{"norm_place": "pre", "norm_eps": 1e-05, "init_std_qkv": 0.0189, "lr_head": 0.0102}
MLP neurons of a small language model. Each row is named by its layer, matrix (up: input weights; down: output weights) and neuron, and shows model dimensions 112-303. Each number is 500 + 40 x the weight over its row's rms, rounded and kept within 0 to 999. Numbers have three digits each.
After each neuron's rows, "fires before" lists the tokens most often just after its 100 highest values on Wikipedia text that the model never trained on; "fires on" lists the tokens most often at its 100 highest values on Wikipedia text that the model never trained on. A number after a token or word is its count.

L7.up379:516506554483504511479479433524539490518489425588451483562517455489563486483529501497455499502516484461519447569530453467527518578420564502548496570548566533466498523476494469487515517514519511489512531551525516478526529533471456486411472502461490487477412476527475519550469504404553467463475518583476507490436546501478529503447502452528495526529478520501553533386491533602519527525480522472427504516510539493488516431455502583477565501462482510517479432445433470499482522447520493546552495536539524449518443484512503508500520547470492461422465470504527450464567490499517532508
L7.down379:507499508554520513556495541458440491469504551459566486459515517519445519481423510515535519481455502537436573419438513495490456454562425488459551467459467500543496506527518549501469464476481515544507512448451510538466493458547553549574440536518541475485549451461510463460507498608476455558562435492507460519586467487505516493521464552425514554492500514513524471613485472409439506470553463503543541503494460519523488529568521449527474464549546512444525539571538536524530483541471461468438530493449443531477551529511521482523466512581560486561541529468488549509405473521540498503
fires before: "s" 62, "Brien" 5
fires on: "'" 85

L7.up483:514498499502554547424497557485443546539491561479523453445491494545528473494466554470483520377499517488472567502500474454469467493488468540541520560521553562479522462508561498465409472456509449529547559475515495545476435528456505492488474520502463547531456478490485453546442530433444472490572489451533510581506503500536500503472524453414498526511404484542507497505520459458527488506604501479485495457605530511514445489569438491508543523476462514577480447479450525493511501494499494522460498467510492467487458483461486468412555459490411461456561482481462414499593469499423515523
L7.down483:542511495500505468539480419520550538540447487510428483518499461532515553436480505439512561546471451498494508503533569461445506508506551497497497477431465440551473532551457555530486510454470524509482480561529449413484488563477483515509523435441529490517445536468502531463507526563510448508511564474515480548457489557423572453500473552566531580462552512477518456463417524477440446482544496515534533504491463515428491467431503493500529488482466530460477508532495497434458540516439452607533558502492487531378495502520507465571493477510551465531484420498489552497432541511498519469
fires before: " " 52, " |" 4
fires on: " |" 30, ";" 25, "2" 4, " event" 4

L7.up685:514532427520498519561542521552501530463547496475502472457437456455499515455459498501569490486529522435550584473451474501544535550508481452519454461523489580485435510504517475451534495545502448488473503402543564537565468521436503502531559484507426474438473527494562536518533535473583506534572449461568472563587590512482522515503535470471490552519438513505473455505473468527580477373475558511413453523439498580437479534496461486429464476601497495535408472485499428491511502509489493520486562466460502453507540545477524489496488503491506546495576523396516446482462463557529537547
L7.down685:512460512496495516447448469528516545604504574524555493526645410529542406511462477495459554501493527537394458515484535471483447415529533514430599449474504455536471461490456488508565499528458541481575504537479560467340471499534466556478437512458530449498556481504428569482515452520505462513442515519525533505472465503592587524487506576522521441528524514471525571506483447469497469594496485496488471388476495463528529488501532485485561514382472442473493473510473521458412483482517491548557479541520478567469460479492435473493475510495525476560475513538485506536475495401522537462
fires before: " " 31, " |" 24, "\n" 19, " Apps" 8, " Goals" 7
fires on: " |" 79, "0" 9, "2" 4

L7.up421:463532523553498538571514434418502470494470430483524440508529489505510518415494424530502547470509530582430530410374509467415446525524589502472443485515503402516531516486436480515462455482524542498500483461450572490469523537460516519454466537510557487511495486483463527511451490515507474531471476580489498469503503425540526516376393451524499456472453564604472431490506481483528511535524529489607570523544478478569555492491487484461455454460485474497541538486461538585530461571512484515523541456564563480442589445519531444446550476502545569464431552432474506568492473494493510541
L7.down421:569549505520601485472472468564561522552572483507496551443485522482515449608572448525521518576529453435541450466526551609526520596494520511551486457539425478509458536464516541413457496534477511552571480563568451424543476479453500486512472486499531509446535529489487519483528507463469535527562495475474540466463543495507523467489506485506517461553540520397482516540436487490486488542476476558503466528487462497455472526522489479557560526500535513421445486545556488520445505456480531546471447516537555469466482491496550534490457545547516537543481551489475526477450492470448565483
fires before: "1" 23, "2" 22, "9" 15, "8" 4
fires on: " " 47, "1" 12, "9" 9, " Japan" 5, " on" 5, " The" 5

L7.up275:528512537423483510560524512503546467508486530494566486479496476451539669487486460498534536489527554524486548530478418424565464516490569520509423467508529485512473478447495469485462482474498451582489603463544519464525506472442490546468533500463531488459487492499518529540488534503477525515476456513550547473469520498576538424506490456485471543462551445526549432531553524569505420467561601419457466537444520545396544450532465561496516421455566502484480490487503468530425472508472437522507454444459504484495480466454500466487471528588516498469419514464575470515535482574502482536
L7.down275:507552495441428525536503537487493462581521515506557510487502503483529568482653528464502532491480509538508523522516535435531536523511514505499501494531530460541461525449519503485448502420484497548484562481498498509523513502451508572485526525485506497491479491473497502549498541463422512518506466535537533467457490515513521466488497446523482533457525505461548458488598539501515466496537521463478457532464497491465539505537478532501481447455529561470484472489501479457448487514502452158492514469442467501475496447511543504540525509560501516517470444509502512503530532548524455445
fires before: "\n" 39, " The" 11
fires on: "." 75, " ==" 9, "==" 6

L7.up1093:489486578502574485454504499496482456474460547548513438439500514488471480492438489485501583563434481441579588474524425430561495521532451519547420484521469563470501513511437548447509529514451463533480492414504502542481506510449481512468555486472561479510502466489529551550516557463489488465536490499545526512497521402487561478399496502531525521454521553403471485489399470542516499493554540522502581543526569524526468447508449569426552506476452506534501500505508477494486499560554426536451489518490546493490446503533513490546558607513541516521497471462476458484407409470511526560
L7.down1093:459470495424445524507476544518470467440557528513471455495510647463555494529506476527434539515530516480500474503477455502538451447526482465485496571492468481518550499455535491439476538445538497478485561468511572519465465507526458411443502501497475464569446467478484543437549495536533486520505514439484551462501490493480480508495515494437481516514473448550509390513481493571502461488474474513415473514520456501517508444582501477494444536488514430482501437505508544628500483499495467493456451478431450512494547558509588434435500497497576405480540490494526511483520521506511456591
fires before: " " 34, " (" 17, "." 4
fires on: " /" 21, ";" 19, " |" 12, "5" 6, " contract" 5

L7.up1735:495503531428459524538517487502528462519491481484569481509495496461492648487488453491570548510506524560515547549482416403571453530505601527527429502503553469520482498439491466473443493435518474586469596473552527450524495471452502547481519488454517495476481469475545520536476522490502513514479436524515517473463528491580528429499480465477498540456551432532548458530547510588532382454539623430471464536451542534415537480545469548474502430462566486510470465480493492539450500518475434529505439468477524468505479486454511424487502536587502518449417517481576471496539489564507458551
L7.down1735:507542505462455499510493543507521470561488500502570502465503472482544567484674533470493561505520517521506528517494539437519527566515485527465497492515522488542463517469499518492503497439488484555461536490510509516511496477435516559477534504483512490503471493466521486536467563466416470532497437531541514469478524520505531472479475464523487505445533500464515460505594535492476464469527508510510473503450504488482555535531499549500493461479535539476490481497475495472449486495492447119504502463469480499478484456518502511514518485543521507502481489498460514488521529530493502490
fires before: "\n" 31, " The" 12, " He" 4, " In" 4
fires on: "." 81, " ==" 6

L7.up668:518553519392459516552521531483536432507498545486566511459477481468555657480493432497554529462486525496471529564472432406541462490504584513505467481502512486526469483429522502503480481469492431558488575495556486482530504437475496556485519509479540488468483479501497542522497489511447518505478459536570563468445485515552558374489480456472477524461561434522530454513547526565476387483533561446476487571446505518422527459559473576511507439468523468477455512474499469549408467529488401519497485425458480504494450441455508457477493518571538537479458501497546470518512460581532445526
L7.down668:529556502468448533533521528492525478574521519481524513501488500504532561489786536498529539487492509501519508529521496435548508504497538500490487473520512469523500529413502482471478495461506484535509537482524484512514513497460498590475510531470496509491458475503493522534488501471467513518531451545543572470491483512526540431495490469510454504491501518462549489465554510514480479488536515468482441542466495497490535470518462532538499459463529555522487479498513444502453473506523469094510519518483474504527528462495516483550521526529496526519459493554513517501514526510513468461
fires before: "\n" 83, " The" 4
fires on: "==" 60, " ==" 20, "." 18

L3.up528:570548488558496456451555519504525538513533508532581490461554492539497489489545499480498500500510416491494473493505475514492531530454529480401533528477469507529475498520504475536556525436464534519539510507516524422554462510493476538466531515497488558510512471607532478587559506408522574524493524496500444599490539521469504495489527511498500520495459470501442474513431421523601490545574550608519478555537549480439525541517502489538445564529483492489522531469518474522483474538505505492472495467491476473530514563323445479549513514501487456538489522504490451565488609477441475473
L3.down528:437488490451521552579470468533495481472450458480476511535438491597487468535258457514508467524505533512495477426538553502529507518560471476577470441492481468455512487502453497494489514578512471510497485496461499541434516503508534468494504485542485467537484497457552490382450529606538440544563447573483520421538503497543505539467437494509493493515506513553509510545525531488403524471482505480496456438448441506497458510487455471406510440521544486481446543525508582483492565435467556673537502481509528524421495468634531476538513460467561514477541500519510536485535453488497508502
fires before: "\n" 77
fires on: " ==" 59, "==" 16, "pe" 4

L7.up1173:532512523427453533560526496503527452516520521480560482473485489466558630484527451486520565491497512507505542579471449410523486523492574488501464477503523468525485472438509518488458493458477456565476589490532513495533496501439498554515499522487543508463489479512513517525472502503456527520475457543532537498473494466597592378502492453488502511442534435510570449506583511565483424449551535459509505575464507531405553473581485563494502456450534506495473473472473475550417472533488419503521439463458473519509463438466511499500479530559524535456435511511501505529506487586530457533
L7.down1173:495557516463441522501522508521490486553539518500535493473502511496527559490827529505519541483456510528501505523515528455513522541506526473476502494500496501545467523435508501476493523456514504532486541502519505508524521492460505535503507544501529535466453497489515486523510497448481490526505470563528562508494472494521532432500511477517458510506501490495550485465532517515482464501507518468494465528473492503516499494537490538543502475488521545504489468498478450497455465507512465047487472489492488516517506476486538497540508527512486534485477461580494512485513493539529488493
fires before: "\n" 81, " The" 5
fires on: "==" 55, "." 23, " ==" 18

L7.up1464:467471403455521539493615430479511508480580441460525488488510504468489518496511481498497473488550529482527556480440502475493531534458496510477510482571502538522449516494485416499479466439471511510486511441521524476471499564377462571467490506486522438498454484496560500465498545462542508503489587543539548486436525515525544460508501551516506492539470456508509527512447455515465463519474512582436451530492506544501472485523557503549445528488488524601482480470388426470508573564551526499552491574452456465450471496502490443532438521494621541444478571461495475494463527471481513535
L7.down1464:524455583491516423463469470532473545480436472522459458496515508474502536536510460512491478480520432517556469516507490505452514555496514469504582512481483569469438497462473483433437477595421618489519492457489468470505529466503539448503500501507518542519478454500471530511487488532531503510487575515558461502511483547471457455505544499504493522511480478503475550475520519495509569532521501532532537574546441451450566532455486480492463487489479569471531494468552616535456556467481434527468479479539537412462473452460442494461514517516481474533492462478538492486495456548557453498
fires before: "1" 39, "2" 23, "group" 4
fires on: " " 65, " sub" 8

L3.up1321:545541499483512483530578493495511466457533479498468490491494509466550478436491458545487523564456466471428482499431523517437458521605533483461427450517529548463478485497485470514544506562536491545543552479567447450576540557464467502518458556485531516438482526454557518474465508465435511507484514524537462496486496531522520511453484486448542456515486484539460493503447541518503450530533567488449573477463515494499538473537569463464502511468549503498508460538507541495526556497474456502560510460561576473491511413476450503498462544503494370468538503423496485494429459521425431474
L3.down1321:497494456527525515521462437476484518497460456518583468521490532556475484565363528476513480458480445569531531490524475520509542523451437527466530545469489450469506503523505465472417572453423489561466450559476556526390450506579546530494499548456516548520491474449554498457488509562504500496447475499535485512497503412477483524555498481552511530391473524432485495529556513489516574500472497546508485539574474530512481495501451536551478459522431495489501549494503538428449520516546531630509553531482474498478486578498526518492522442509528528506465435481499488508573587523528534477
fires before: "\n" 77
fires on: " ==" 77, " older" 4

L7.up1203:536462488506442544533501526466517436499535433501452518400492504468482573457493520498475475455490453405537495496531468496524503512486527543502484457507508494464498496436509490540503442460530520499458491484530456510530546536391487622460521497514526473443552573493535498538453540507481560507545577513499525465475509475576529439489505451519439511544500483515550425553515560553508446508501518521472553561424448522416544429469489531512532511453489561518466468474469463426541501489573506499558510534482411542481503405453519495498446502580557474491557541550524443507551566567516480474
L7.down1203:563546549583489473497530498520462487511519524559488441558456469480472546538757535490531477506493482485510521587559499409504501468530491504512482503545461500524531490438535426484487505552484508483486543483599481520504493434464469551517470485502487580468529449474538495445502528469554498466429539472491530481556534472470541460462529467467472524489491468481530539493523464476521520571514529485500448542514456532545495515498548496521465521542550558473424484499480372605478487487504456107515556502491495481515577499454510481522514491478488530519543412536529519430497531489447478474
fires before: "\n" 62
fires on: "==" 39, "." 19, " ==" 13, "===" 7, "====" 6

L7.up1074:513524509466479508545529499485560449509505530507553470466472463468534630489494480492538523501503540508518551534459439409514483544506577475500418485538548496523441472424474467502452499406501456561506582503551538440527526474449509540470503489463502494426479488477523532555467536532465541507483410499554543478462485498564534408501477480473502519458526429502531436537566550565503429473531563442472474571442490516424513466556487589475490421458541485494473506442488471564406474482451475513490458463475501485496481495433514445494476507603517490486444519504549474548515504605504467541
L7.down1074:516565502432456523512527509500476469522526506514585483486487498505529580489704549483512558495469492511512513531509513460560533524503537490514501493553540474553472503448557447483465514443526501517464537477505487509510486504453525561499530513503513527479506519489500510542483504457486517526508463557546552468484481483523534468486494482514480517495518503481567476530596527540528475506543525469506428535485472479484543527547480542489467448495539562467481475505512450503462463511497446064498508487461443496491491488508555474540508506510483532504471458554500481496502536553535473455
fires before: "\n" 59, " The" 8
fires on: "." 57, "==" 20, " ==" 17

L7.up1385:505521517437493462535518505484515460532459520531568458483527504478511650462471450507551489494522573535495555537492438389581431507498560531512433503471529454531487450459496506481448497461499464579478579457531490473512485509449533566457541492475525471474505496461518515555486525521450501519498445521529530508447516499580557428481462479499481527437521438512537455534540516570549416459563575410441445521436531548428541450556451563482512438453533495489482482492503473547442502481451426535469429470463495473503471493452507461515500521575476504441432520449555453525528484546522454574
L7.down1385:538544495452451493501514519523516460544463530547544472514475481507538553509570525494497548472511520497495483483512539448487504497510470503506516539487562495545485485507509550503469532463490500541452550492508471521525518478448553542456553513519477503500500505423519497566512547463429488529492477526553536468457504505474517497520483488546510550425555514457510438508592500488496475475525507475478505523433515482492512515503504525501482467469520511506478451492517503476489488498478453124515530451455486472480482441521551487473499484522513511545498471450477535446555555513492474505
fires before: "\n" 31, " The" 13, " He" 4, " In" 4
fires on: "." 77, " ==" 5